Weights of a small transformer language model.
Size: 18 layers, width 384, 6 heads of 96 (1 for keys and values), vocabulary 8192, 33.7M parameters.
Architecture: LayerNorm before each block, rotary positions, no biases in attention or MLP, tied embeddings, attention and MLP in parallel.
Training: 598M tokens, 4565 steps.
MLP neurons of a small language model. Each row is named by its layer, matrix (up: input weights) and neuron, and shows model dimensions 64-191. Each number is 50 + 15 x the weight over its row's rms, rounded and kept within 0 to 99.
Before each neuron's rows, "fires on" lists the tokens most often at its 100 highest values on Wikipedia text that the model never trained on.

fires on: " round", " way", " position", "ound", " positions", " phase"
L2.up336:56 63 48 50 67 60 40 51 46 41 58 25 73 59 58 31 43 75 47 57 29 65 59 53 55 68 50 28 75 44 32 67 81 43 69 48 38 32 49 61 36 60 54 49 58 26 80 33 13 33 28 41 20 25 48 64 64 32 65 35 43 65 74 26 40 60 46 65 68 60 57 24 26 71 36 44 35 51 47 50 74 29 75 56 65 70 59 53 62 53 32 22 28 60 64 53 34 65 77 49 46 39 33 41 68 47 37 67 61 44 25 58 57 54 52 48 36 64 57 74 67 48 57 45 44 41 72 40

fires on: ",", " in", ":", "\n   ", " ("
L11.up2:50 74 80 38 50 47 88 52 79 52 49 90 28 41 36 51 56 59 45 65 46 43 45 51 36 19 53 48 66 51 63 49 79 65 48 35 57 20 41 21 35 46 78 40 51 54 37 41 64 47 27 67 52 76 63 43 65 55 54 28 67 33 40 50 41 70 55 35 71 50 57 46 88 46 77 61 43 23 39 38 49 69 51 43 63 27 43 37 78 50 40 48 15 35 36 76 48 57 52 34 54 50 52 25 25 49 39 26 33 34 47 35 54 30 76 32 63 45 53 53 63 51 50 69 26 34 39 34

fires on: " \"", "\n\n", "'", " (", " '", "\n"
L14.up1325:26 63 37 71 38 37 70 53 70 46 69 31 51 39 80 54 49 35 47 62 64 18 30 49 30 67 78 61 69 51 62 33 67 55 71 37 48 56 47 42 50 19 53 39 55 64 52 45 42 67 50 55 53 51 50 41 70 61 47 34 25 19 57 29 52 44 61 32 48 50 37 25 55 51 66 38 35 55 63 44 62 38 50 32 46 35 31 47 51 77 65 38 43 68 36 55 57 50 53 73 36 18 55 49 38 33 46 31 92 28 50 51 16 67 61 49 34 36 60 54 40 64 42 65 52 62 39 59

fires on: " res", " Res", " job", " rights", " speed"
L2.up400:58 49 62 76 32 54 60 38 23 50 76 49 61 36 70 51 51 50 45 76 47 41 71 57 47 58 41 76 47 63 41 44 75 70 45 71 52 51 45 52 55 50 59 53 21 53 37 36 15 55 59 23 62 35 66 28 35 41 68 23 54 46 49 44 71 22 62 33 57 26 66 43 51 60 33 42 23 46 43 63 35 32 42 61 39 41 63 43 48 85 55 27 35 67 38 60 23 20 43 45 52 16 29 28 42 26 27 69 48 60 61 70 59 44 39 40 62 56 54 59 41 64 34 70 43 54 89 55

fires on: " (", " of", " year", " de", ":"
L11.up985:52 62 42 36 67 82 61 51 52 42 49 61 39 52 38 54 64 54 42 62 46 69 36 40 38 27 30 49 70 54 50 64 76 36 65 41 34 69 35 46 38 37 61 59 60 73 55 36 27 62 49 71 56 54 57 53 29 31 49 45 70 46 58 19 61 55 71 70 44 56 63 34 68 71 62 66 43 58 66 48 34 29 29 46 58 68 66 16 56 58 37 48 37 65 74 98 46 59 49 26 63 70 46 33 44 43 42 42 22 45 65 68 18 59 61 61 67 71 64 49 61 39 51 56 74 47 28 50

fires on: " res", " ass", " Res", " decision", " project", " str"
L2.up1298:57 44 44 55 27 64 88 57 40 28 52 54 62 48 79 39 52 88 58 76 43 50 38 56 53 36 36 33 58 65 62 38 57 79 59 55 63 34 42 55 61 80 82 58 40 51 43 71 55 47 59 24 41 51 21 32 88 91 50 58 56 38 32 39 30 61 58 48 37 19 61 45 42 66 43 31 60 38 41 67 25 52 31 54 32 53 57 35 41 44 62 46 36 49 56 47 40 47 16 44 48 49 47 47 51 44 45 54 57 68 73 68 58 51 46 44 39 52 58 39 37 48 32 54 51 60 44 51

fires on: " Bi", " ro", " opening", " run", " debut", " Bet"
L2.up776:78 74 55 23 45 46 63 57 38 52 42 38 61 57 46 33 53 46 45 55 46 46 36 52 47 65 59 29 40 33 70 59 43 58 71 76 40 51 04 58 69 68 67 41 52 66 45 65 17 47 68 47 20 41 31 64 43 46 34 76 52 39 61 49 49 41 39 57 67 70 47 22 37 43 73 55 39 55 58 49 68 30 91 29 62 41 29 21 62 44 38 52 65 36 70 21 35 28 64 70 39 30 49 57 52 63 54 71 35 50 31 44 33 44 67 80 57 53 66 79 70 39 55 75 46 47 60 37

fires on: " |", "R", "–", "|", " to", "-"
L14.up1245:57 32 51 58 54 64 44 30 30 58 58 30 27 57 28 49 57 40 30 51 80 28 40 67 47 62 44 48 62 60 47 24 52 52 42 28 67 18 65 47 53 17 57 30 27 52 41 44 55 58 31 26 51 60 35 70 44 48 56 25 66 44 39 32 38 49 46 49 70 50 52 40 41 59 39 51 51 58 40 42 58 53 57 32 41 46 36 95 31 22 42 34 88 30 75 71 32 50 67 69 37 58 56 44 67 37 60 64 32 39 41 43 33 19 91 42 44 74 51 64 75 58 51 55 41 51 52 40

fires on: " name", " Night", " cu", " term", " Inf"
L2.up262:40 58 68 46 69 62 51 59 59 51 47 71 31 52 39 52 45 66 23 53 35 37 64 53 43 63 71 35 69 52 39 71 60 44 51 59 17 35 57 71 49 49 45 50 42 36 45 52 33 56 58 60 29 58 44 68 39 37 59 67 34 44 48 42 67 29 47 49 56 48 41 60 60 59 47 40 48 07 32 56 64 47 39 66 35 34 62 48 34 40 38 35 63 81 61 32 28 60 53 43 61 50 69 65 79 45 56 53 29 45 41 42 77 79 71 70 46 43 66 48 40 45 23 85 51 52 31 46

fires on: " under", ":", "–", "ić", " |", "ti"
L7.up1420:58 30 53 44 54 34 44 43 21 68 32 65 29 68 55 44 37 56 34 23 49 47 49 55 45 63 59 81 46 64 40 72 52 38 49 51 48 77 31 73 39 43 35 63 54 56 51 52 40 52 52 63 50 48 16 61 41 70 16 53 50 51 37 65 18 41 19 30 44 30 38 41 20 50 61 64 33 84 50 35 60 47 50 51 49 44 42 68 58 82 52 49 43 58 47 55 14 53 38 59 77 46 43 44 37 48 51 65 33 31 44 60 25 74 68 55 54 52 93 66 50 56 46 49 62 53 45 65

fires on: " professional", " services", "ú", "ular", "action", "In"
L2.up363:19 42 31 20 69 52 55 50 41 45 33 63 45 52 33 21 58 53 30 77 28 20 53 72 57 44 39 50 46 59 74 30 40 74 46 51 47 50 75 85 85 22 57 39 47 69 41 51 34 56 64 79 37 64 42 67 50 39 55 72 18 60 51 54 40 50 39 39 38 77 46 48 32 58 68 33 51 37 19 43 76 28 60 59 51 28 50 56 51 36 66 51 48 59 50 28 50 39 78 46 63 44 30 56 69 36 63 65 62 38 54 64 33 56 64 51 59 49 45 34 41 63 65 79 35 24 54 56

fires on: " born", " enter", " Oak", " San", " income"
L2.up56:57 23 57 37 68 42 59 47 31 76 63 48 55 52 63 34 65 32 55 30 65 17 53 56 50 48 74 46 32 25 22 30 18 49 64 39 34 50 42 62 32 44 58 91 72 55 43 25 40 66 64 33 39 32 67 53 47 48 36 55 32 62 42 54 58 37 63 66 79 70 49 43 48 51 34 56 45 41 32 52 54 36 63 49 46 62 70 57 47 57 16 63 38 43 46 34 62 69 50 59 38 24 43 52 50 39 66 56 29 44 63 73 64 54 39 54 37 43 61 52 61 13 34 56 52 41 75 42

fires on: "-", "–", " first", "se", " (", " Ag"
L11.up72:66 29 46 38 60 75 99 46 87 63 56 34 56 51 47 36 43 38 49 47 55 58 71 28 27 24 40 81 75 64 73 38 72 42 45 45 26 45 33 87 46 24 47 52 22 73 48 50 33 47 62 36 36 60 56 57 77 45 28 38 58 36 48 50 39 55 53 59 53 22 43 29 36 63 70 74 70 92 72 51 32 50 60 56 46 64 43 44 51 43 47 38 66 39 62 35 40 66 43 37 45 58 37 63 68 35 60 34 34 55 32 45 55 66 62 76 24 16 39 24 45 48 40 42 38 38 65 51

fires on: ".", "ito", "imi"
L7.up1134:42 18 51 39 29 51 48 51 45 66 68 55 60 64 60 61 55 48 36 42 62 68 32 57 45 57 40 72 39 59 44 48 64 42 49 13 52 53 13 72 67 66 90 56 49 57 39 63 67 66 57 32 58 44 60 62 41 36 19 82 54 25 68 42 57 50 23 42 22 78 59 43 63 23 35 38 74 63 74 64 52 64 44 70 57 49 54 45 36 24 49 59 52 64 33 63 80 29 67 68 78 39 47 59 63 50 57 54 56 26 65 69 43 58 77 78 25 40 39 58 47 45 94 43 59 61 51 62

fires on: "ence", "pen", "ict", " Pic", " Bengal", "log"
L2.up940:68 36 56 40 56 49 48 25 50 57 47 46 33 54 38 52 38 62 52 73 26 67 68 55 40 52 57 79 56 67 66 55 34 56 53 37 59 38 53 56 50 63 48 32 61 29 40 28 72 38 63 56 68 77 37 47 45 71 58 37 68 39 34 57 47 48 39 23 87 61 56 42 52 32 36 67 49 51 31 55 35 31 41 49 67 27 61 38 00 55 40 67 29 58 24 60 52 56 52 73 33 38 71 55 49 48 51 45 56 19 61 62 21 48 46 84 49 50 53 27 57 41 54 52 75 44 46 56

fires on: " El", " ex", "El", " ent", "ee", " Ex"
L2.up326:59 53 48 62 51 31 65 46 53 64 64 77 51 62 73 95 35 53 32 66 68 46 30 47 62 14 46 55 48 52 60 62 30 51 35 19 54 30 41 43 50 72 66 45 62 52 74 67 27 39 36 73 56 47 63 66 48 40 32 42 56 40 33 59 38 89 47 46 26 51 41 45 37 32 48 76 34 47 54 63 19 43 73 47 47 63 68 45 33 33 69 43 34 44 39 40 45 56 41 41 43 45 50 68 32 19 64 44 52 39 58 42 49 39 48 49 22 51 88 57 76 33 61 58 48 77 57 55

fires on: " up", " Up", " Elect", "pre", "19", " General"
L2.up637:53 46 57 38 60 74 35 62 53 48 32 79 51 35 54 47 66 27 29 37 56 40 62 45 19 61 50 42 70 87 69 48 68 63 35 51 42 56 47 51 50 52 42 58 47 54 34 46 59 46 38 64 10 36 75 61 76 29 83 33 33 48 60 35 79 44 46 31 58 25 38 44 49 73 64 60 72 69 63 51 54 55 42 23 33 39 43 42 47 63 61 54 56 42 65 37 42 27 75 56 60 27 38 52 53 59 42 60 59 53 69 42 55 64 55 52 56 56 69 44 26 71 47 47 46 60 42 62

fires on: "e", "s", "n", "r", "y", "rd"
L7.up784:56 38 48 42 52 42 58 66 52 59 50 46 65 56 56 20 49 42 31 34 46 41 51 36 55 43 56 65 37 91 57 75 55 58 51 40 51 31 33 83 60 48 56 53 59 42 39 68 51 40 22 40 19 32 45 52 49 43 60 22 24 37 61 56 32 41 63 64 80 52 26 45 48 40 39 60 51 60 66 23 73 45 66 59 36 34 29 67 50 32 40 53 54 39 36 67 53 50 40 53 68 49 38 31 82 41 52 46 40 45 42 62 50 17 45 37 72 68 64 42 64 33 54 48 53 66 39 55

fires on: " El", " el", " al", "El", " semi", " Al"
L2.up1506:57 44 46 27 36 40 55 30 75 36 63 46 37 65 60 50 59 62 39 58 72 61 46 60 52 33 51 58 40 62 47 36 47 39 51 44 47 26 46 42 58 46 55 17 61 22 39 66 21 74 30 70 48 37 50 53 40 26 60 39 55 40 30 66 72 77 36 52 37 19 57 25 63 42 18 46 48 26 52 74 36 62 47 56 45 45 68 44 31 44 15 48 61 56 57 41 48 46 55 39 59 51 46 46 58 35 64 77 32 61 36 21 38 36 60 44 25 65 45 51 37 52 63 36 36 60 71 77

fires on: ":", " |", " by", "=", " to"
L11.up1459:38 61 56 51 43 73 44 62 36 56 22 27 30 78 21 57 44 53 50 63 58 58 71 60 51 34 61 76 28 48 84 56 46 40 38 51 40 18 48 57 57 35 80 61 36 47 31 52 24 45 30 46 26 57 38 68 48 44 40 58 50 77 55 42 43 55 65 74 55 42 27 48 49 87 62 70 56 78 26 39 75 45 79 48 67 29 48 51 71 32 74 56 46 50 32 43 28 37 20 22 83 61 24 52 58 40 66 48 49 44 66 58 35 59 66 47 14 43 37 46 39 73 52 56 76 67 47 66

fires on: " Be", " Cre", "Bl", " Long", " Leg", " Bull"
L2.up819:47 41 54 21 50 60 38 41 64 38 26 51 46 56 31 61 36 40 40 49 51 52 55 59 53 23 33 42 50 37 54 79 74 77 52 63 41 39 48 64 72 57 58 33 34 34 79 78 54 27 25 33 44 37 49 61 77 46 49 61 49 48 70 42 67 64 53 27 29 47 61 38 59 71 46 40 41 63 61 63 54 41 51 60 55 30 56 43 69 53 69 34 55 46 59 62 53 23 55 48 46 66 28 67 37 49 58 54 63 39 48 12 25 33 62 10 30 59 59 49 57 88 62 23 55 55 55 50

fires on: "ha", " La", " A", " need"
L2.up1224:38 41 58 43 39 40 54 45 43 48 44 28 84 62 81 36 64 61 44 12 28 63 53 71 48 26 44 70 80 51 57 52 37 80 42 12 37 43 63 35 60 35 74 22 65 35 32 45 58 13 54 68 52 54 59 71 44 42 33 80 71 73 41 66 28 50 58 51 24 68 27 44 36 64 72 37 58 65 39 07 69 81 57 65 49 62 38 50 40 49 58 57 53 28 39 62 49 37 57 63 47 51 56 52 18 54 65 53 25 32 49 48 43 41 77 49 61 54 36 30 27 48 65 44 44 57 29 53

fires on: "-", " place"
L7.up154:62 63 08 72 39 67 70 71 57 26 71 57 56 52 38 38 62 46 33 54 39 64 43 35 61 62 44 67 56 39 54 69 61 61 54 42 45 55 37 45 54 57 32 97 66 39 46 72 40 38 52 57 51 50 32 51 54 39 34 43 27 57 64 44 53 50 33 58 47 51 52 95 49 37 52 33 13 66 38 44 55 41 55 45 66 47 46 48 53 51 62 32 80 41 54 44 30 27 31 68 42 25 30 44 49 82 76 63 46 33 50 71 41 61 59 52 62 60 46 51 15 61 54 60 51 36 42 55

fires on: " =", " |", "=", "|", " professional", " ("
L11.up496:74 36 59 20 61 57 42 37 65 64 38 52 39 70 45 68 29 69 32 29 61 51 38 57 31 59 51 89 21 52 27 60 22 53 44 56 50 34 63 70 83 33 53 14 23 44 44 41 52 28 71 42 45 16 38 50 63 52 59 38 78 43 31 35 65 43 43 32 50 72 40 84 62 24 60 86 35 57 27 59 53 36 42 41 43 61 41 35 48 40 67 35 52 46 63 75 55 12 79 54 51 52 18 56 75 44 52 27 57 50 53 49 40 79 71 49 51 59 38 59 85 49 27 71 33 49 64 38

fires on: "=", " =", "\n\n", "\n", " |", "us"
L11.up1175:50 61 43 25 70 60 48 46 61 39 60 56 52 34 63 41 66 36 56 56 48 57 54 32 57 78 56 55 37 78 53 58 34 60 94 67 50 54 19 38 69 44 67 48 71 41 46 37 61 47 61 44 66 64 68 51 33 77 57 60 48 42 62 42 40 41 57 53 54 49 36 80 31 39 48 32 50 29 09 34 46 12 34 45 62 57 33 41 43 70 49 35 46 36 62 48 54 41 73 52 61 51 74 56 63 77 35 44 78 51 52 33 72 66 64 69 35 21 49 47 33 33 37 46 44 41 50 58

fires on: " wide", " high", " chart", " exhib", " decl"
L2.up955:71 74 43 70 80 42 44 54 64 41 62 69 37 82 38 49 32 56 37 49 14 54 53 45 53 44 41 36 37 58 66 54 80 39 61 46 69 53 48 53 37 50 68 65 33 69 54 71 57 64 42 74 48 44 69 45 63 44 23 53 48 53 20 27 07 24 76 40 55 67 58 36 61 72 67 51 40 47 69 42 75 67 56 63 52 47 32 61 06 26 66 50 34 52 45 43 56 44 69 42 36 54 62 41 47 46 69 40 47 37 64 37 33 63 29 34 16 47 46 48 60 36 42 35 41 43 30 49

fires on: " =", ",", " (", "mp", "hu", "n"
L7.up689:48 30 60 49 40 48 59 26 50 38 53 34 30 53 45 64 27 25 69 29 64 40 80 57 48 72 58 70 61 56 53 54 15 15 33 20 59 50 33 57 59 58 43 43 49 76 55 45 63 56 67 43 70 59 45 47 52 10 34 60 68 47 66 69 68 52 30 25 47 52 40 28 49 40 52 54 54 57 51 71 51 43 67 30 59 43 34 55 59 49 65 54 48 54 38 55 57 62 71 42 46 39 45 59 56 28 55 52 43 76 42 51 39 69 44 70 60 59 56 55 37 39 52 34 43 15 23 59

fires on: " t", " Ta", " bi", " mode", " Du"
L2.up734:56 36 44 54 26 62 67 23 21 63 40 70 59 44 55 51 48 47 36 29 59 41 31 46 37 74 07 52 40 60 30 64 46 35 43 53 34 33 45 69 68 32 49 60 62 37 53 25 28 60 81 52 39 57 57 37 40 63 38 66 77 39 54 62 62 45 40 52 70 34 51 43 60 53 52 35 62 50 70 80 31 75 61 80 56 39 22 30 49 68 52 63 56 37 50 68 58 76 76 68 64 60 32 43 54 43 55 78 59 36 68 66 54 34 61 67 41 65 40 33 38 30 21 41 60 31 58 65

fires on: "l", " to", "y", "|", " Cl", "sh"
L11.up1157:43 41 45 81 43 43 32 45 43 74 69 87 61 26 47 45 19 61 26 58 48 50 20 38 62 60 62 56 44 47 41 53 36 72 84 32 58 51 62 57 49 46 47 30 23 49 41 58 65 71 18 61 33 65 50 44 72 65 40 46 31 57 52 55 43 66 71 43 60 71 64 43 52 75 43 48 31 81 06 71 42 46 88 75 57 76 50 70 60 24 52 45 50 44 60 46 43 68 59 55 33 49 37 42 59 60 44 26 42 64 91 37 32 59 71 55 24 53 48 52 96 61 27 48 57 57 55 56

fires on: " ten", " multiple", " three", " increase", " various"
L2.up964:58 48 69 49 20 68 47 44 64 61 74 54 51 53 32 50 62 40 46 52 39 82 67 58 43 45 54 23 51 55 57 63 44 55 55 66 36 45 47 52 37 37 72 28 38 42 56 54 55 40 30 44 59 51 58 58 55 54 57 57 67 48 41 52 83 48 34 48 46 70 70 57 48 55 58 51 47 43 66 84 26 35 29 38 75 17 47 43 53 71 68 57 66 85 72 29 36 16 67 52 33 43 54 48 58 46 31 53 27 57 23 76 50 53 76 50 55 58 47 85 33 55 34 42 44 48 62 57

fires on: "han", "hr", "ha", "enh", "č", " und"
L2.up764:63 39 58 23 57 50 59 62 21 55 40 66 74 59 53 36 54 75 54 42 50 59 48 47 72 55 60 44 40 56 31 58 65 40 53 47 37 48 73 74 42 38 54 38 50 21 52 57 52 72 64 56 60 43 43 28 33 76 44 53 78 40 56 34 62 45 58 78 33 44 64 56 40 46 13 36 56 31 49 60 31 65 41 46 47 45 55 55 54 45 77 38 67 66 54 55 61 26 65 28 54 13 64 56 14 56 56 37 48 52 46 53 57 79 55 49 41 81 60 27 32 71 84 33 58 30 75 61

fires on: "n", " |", "ass"
L7.up1152:52 61 80 29 25 21 81 29 65 66 60 28 59 51 53 65 54 45 56 20 21 40 54 46 39 58 56 62 73 66 50 27 41 33 28 26 51 50 33 60 42 37 52 46 51 50 63 79 44 64 56 33 46 65 31 49 50 35 49 55 65 63 47 38 58 41 54 75 57 55 38 47 58 31 60 59 55 64 57 32 66 47 26 59 47 37 23 50 31 52 17 35 47 58 62 53 32 46 62 32 57 30 53 16 67 54 46 46 17 73 32 49 70 51 57 51 61 37 74 66 61 45 56 49 79 34 63 42

fires on: " home", " Oak", " Boston", " Ber", " San"
L2.up741:52 33 90 57 65 47 62 33 45 53 60 44 51 73 34 27 95 52 26 42 42 31 51 57 43 73 66 35 50 78 51 50 50 53 50 39 60 69 35 65 41 63 77 74 66 53 41 56 30 69 76 50 45 60 54 41 68 44 62 54 36 43 54 61 49 42 79 39 69 54 62 52 37 40 65 59 44 52 70 64 51 49 52 57 72 43 50 76 59 79 30 64 63 36 44 35 68 56 19 51 58 30 82 61 22 33 73 63 51 36 48 44 42 45 58 00 36 41 81 49 25 46 20 28 27 38 68 49

fires on: " version", " Tele", " sold", " terms", "SC"
L2.up827:36 53 73 44 61 25 54 43 62 33 31 54 73 61 39 57 34 41 49 56 52 41 84 60 46 56 42 37 75 34 25 30 50 36 63 42 59 40 48 66 62 68 41 40 66 42 64 68 57 72 33 60 16 22 86 66 32 44 49 46 42 57 72 47 39 47 70 54 52 68 56 54 71 34 46 74 49 56 48 75 54 57 57 66 85 67 57 51 47 52 38 63 29 52 20 16 54 61 59 44 36 34 14 70 66 41 33 25 60 40 46 58 65 75 49 36 47 83 70 57 55 55 73 34 30 43 42 51

fires on: "|", " Company", " Fo", " still", " Hel"
L2.up149:45 57 55 59 18 47 75 56 64 83 45 57 64 45 47 39 47 53 40 56 80 65 51 56 40 50 49 47 42 43 36 53 48 58 36 40 61 34 67 33 36 50 47 41 38 42 30 76 55 42 42 54 48 47 57 30 76 58 76 35 29 55 67 65 44 45 56 73 42 40 52 45 53 49 44 28 65 49 73 63 63 73 53 52 27 57 72 36 28 25 43 61 68 60 28 55 41 73 67 35 37 50 54 53 42 55 30 54 43 72 41 55 62 56 73 52 34 51 58 60 53 80 35 56 36 25 56 50

fires on: " (", " of"
L11.up863:42 40 43 59 51 74 69 31 80 55 29 46 41 70 19 27 48 59 55 56 38 48 70 54 22 44 53 52 56 54 51 31 47 34 80 58 21 31 62 53 68 42 75 58 40 25 35 63 27 33 27 62 35 56 49 68 48 61 75 28 36 62 50 43 69 43 34 20 50 46 46 34 47 58 85 78 73 56 10 48 45 46 53 52 40 55 67 26 47 48 33 61 50 42 48 54 48 60 25 62 51 58 54 40 60 57 78 28 61 62 61 41 47 68 42 37 25 61 43 42 38 76 30 50 72 61 59 55

fires on: "H", " Street", " USA", " PR"
L2.up871:71 38 71 82 48 31 80 40 59 39 43 73 56 43 46 65 26 76 48 45 63 58 71 54 56 40 45 68 72 70 53 49 49 42 51 85 49 73 64 67 33 57 35 61 37 32 72 48 35 71 53 48 30 61 26 35 48 42 49 59 58 25 45 34 58 36 24 58 72 59 49 56 61 58 39 45 67 40 50 43 35 65 63 67 34 64 42 50 57 46 52 54 34 87 25 34 32 48 31 29 39 54 41 42 47 53 34 55 44 24 58 36 45 42 35 34 54 30 55 65 44 87 49 07 22 51 65 50

fires on: " career", " 1996", " coach", " notable", " SR", " 1991"
L2.up143:38 73 49 04 45 77 80 39 39 68 51 56 63 58 55 43 57 59 38 43 42 26 44 46 41 82 54 43 42 48 22 46 31 51 44 44 59 44 70 64 26 58 47 32 58 41 22 62 59 39 60 76 28 53 56 43 45 17 37 44 37 61 44 55 64 49 29 50 57 33 65 51 52 31 44 17 48 25 52 38 80 61 86 64 50 39 44 54 56 62 21 64 57 66 40 36 43 40 58 54 64 50 59 18 58 72 40 43 45 43 11 42 43 42 53 46 49 59 30 35 57 61 65 34 46 59 49 46

fires on: " in", " age", " of", ".", ","
L11.up1258:52 63 45 45 70 50 44 55 67 55 51 40 31 23 81 47 58 35 59 58 47 25 47 72 47 41 31 27 34 18 70 39 15 51 45 62 56 62 49 65 26 34 63 72 43 64 58 36 73 52 52 61 34 57 74 54 58 67 58 52 52 39 68 49 47 46 47 24 64 48 56 38 75 87 71 45 56 51 51 63 30 37 74 60 30 36 59 44 31 82 61 51 36 54 47 63 53 57 80 18 32 61 43 65 32 58 34 45 54 53 59 31 67 86 64 37 55 19 33 70 53 65 47 40 40 62 71 62

fires on: " place", " station", " position", " line", " positions", " rank"
L2.up127:55 38 32 57 44 59 55 58 60 53 50 32 43 55 50 63 31 65 23 75 53 55 45 48 57 80 60 65 50 31 65 50 62 64 39 43 38 57 50 58 45 42 46 72 44 48 40 47 35 50 60 26 35 15 60 46 46 39 77 42 52 52 56 46 28 58 57 51 46 48 51 60 51 78 45 29 75 70 29 37 63 42 49 60 61 61 42 43 23 61 38 34 52 74 25 55 49 56 48 56 58 64 29 40 85 66 71 51 60 55 53 79 54 58 67 84 53 46 57 64 58 45 55 29 53 52 52 31

fires on: " when", " mother", " ap", "sq", "Personal", " where"
L2.up1076:58 47 57 25 33 35 44 18 41 58 35 71 31 74 61 38 54 57 33 45 39 61 76 50 67 67 71 65 32 57 59 61 59 23 53 58 35 25 36 31 73 48 54 62 46 69 72 60 74 27 51 58 56 57 65 25 45 60 61 48 68 68 38 56 52 56 58 41 58 24 71 63 57 08 40 44 67 24 63 24 75 28 49 52 44 67 68 41 31 57 21 42 53 50 43 52 56 64 28 22 35 42 59 54 69 84 42 59 64 69 48 64 63 59 54 58 68 63 36 37 68 47 40 21 53 51 32 63

fires on: " Up", " des", "led", " World", " up", " sur"
L2.up251:28 20 47 45 48 40 72 67 39 57 56 56 84 58 42 57 48 44 62 40 36 42 81 57 25 63 47 62 42 40 67 49 69 40 45 24 37 44 73 45 34 45 60 58 37 33 41 63 49 20 36 36 40 51 72 31 43 26 65 49 51 35 49 47 49 45 55 24 51 32 31 49 58 60 66 44 60 58 58 36 64 47 59 39 42 57 83 45 54 52 78 54 45 36 44 71 44 50 82 38 27 67 33 63 53 75 42 57 49 57 48 76 65 63 80 45 59 56 68 49 18 46 28 56 42 13 64 60

fires on: " out", " up", " ref", "ago", "edo"
L2.up1237:59 45 53 44 49 44 65 66 24 32 64 58 49 56 22 45 56 47 61 69 49 63 55 53 34 44 73 32 29 47 70 84 49 73 39 40 38 92 37 59 42 43 37 49 54 63 63 64 64 59 48 79 96 44 60 43 55 54 56 54 29 43 50 62 67 47 47 14 66 44 41 51 45 43 63 65 59 91 33 57 31 80 44 35 43 51 25 45 47 50 62 77 16 34 89 41 38 64 67 58 55 69 62 33 31 27 32 83 71 17 30 53 33 49 66 19 41 65 41 46 41 56 20 33 32 56 43 52

fires on: "[", "−", " very", " practice", " course", "ept"
L2.up421:34 31 31 50 55 57 63 31 69 48 41 30 52 56 37 47 55 43 63 63 45 16 71 58 38 45 36 69 29 46 61 46 51 53 40 01 46 92 45 32 61 48 45 77 48 47 44 46 69 60 57 72 69 71 58 29 57 34 73 57 69 33 71 38 60 62 66 49 69 37 79 35 48 62 39 95 65 68 61 33 38 59 41 26 38 36 43 30 46 58 59 59 55 38 30 39 40 63 44 42 65 75 59 41 51 41 46 59 45 60 62 48 50 69 74 59 37 56 64 76 57 53 56 54 89 44 65 52

fires on: ".", " |", "rs"
L11.up309:26 49 54 32 68 48 68 51 52 26 74 54 65 64 61 22 71 56 35 46 32 59 34 46 46 53 41 46 22 64 42 30 78 38 54 58 66 70 20 54 60 51 50 57 44 51 37 33 71 40 45 41 74 50 67 58 58 39 48 58 29 68 65 60 41 29 37 62 34 75 54 84 63 44 45 30 45 51 56 52 60 30 54 55 08 89 50 36 71 54 49 66 59 38 60 83 47 30 83 52 68 70 77 41 49 36 42 61 79 43 49 47 55 77 58 86 51 58 45 60 36 50 78 31 33 48 47 55

fires on: " |", "oc", ":", " /"
L14.up716:53 29 54 26 42 45 32 12 36 43 24 47 42 38 48 84 58 78 49 60 67 25 52 46 84 53 52 40 55 58 36 46 62 52 43 39 48 32 51 67 26 73 50 46 40 40 52 61 31 53 41 43 48 55 64 66 56 52 57 51 53 62 37 37 41 32 43 67 39 32 50 86 50 64 64 56 38 47 52 33 44 60 10 54 71 49 51 51 40 38 24 32 56 42 41 42 42 54 39 60 71 15 35 55 48 57 46 55 45 29 52 59 39 65 62 47 43 61 85 49 46 81 28 35 55 40 50 76

fires on: " ten", " Un", " three", " five", " eight", " four"
L2.up97:59 21 63 28 46 47 55 63 69 76 50 43 21 66 38 47 64 71 57 33 53 61 53 55 30 57 60 58 08 60 38 42 58 45 55 54 39 28 51 56 25 67 58 48 59 37 33 57 27 32 63 65 53 57 67 67 54 61 70 22 61 75 72 41 56 53 30 44 28 75 73 31 33 22 62 30 61 40 58 83 19 49 35 34 60 53 48 26 31 58 33 48 50 56 50 58 40 68 54 39 32 44 48 80 11 47 37 43 58 44 39 55 49 30 48 38 53 66 38 42 45 65 52 59 69 31 69 50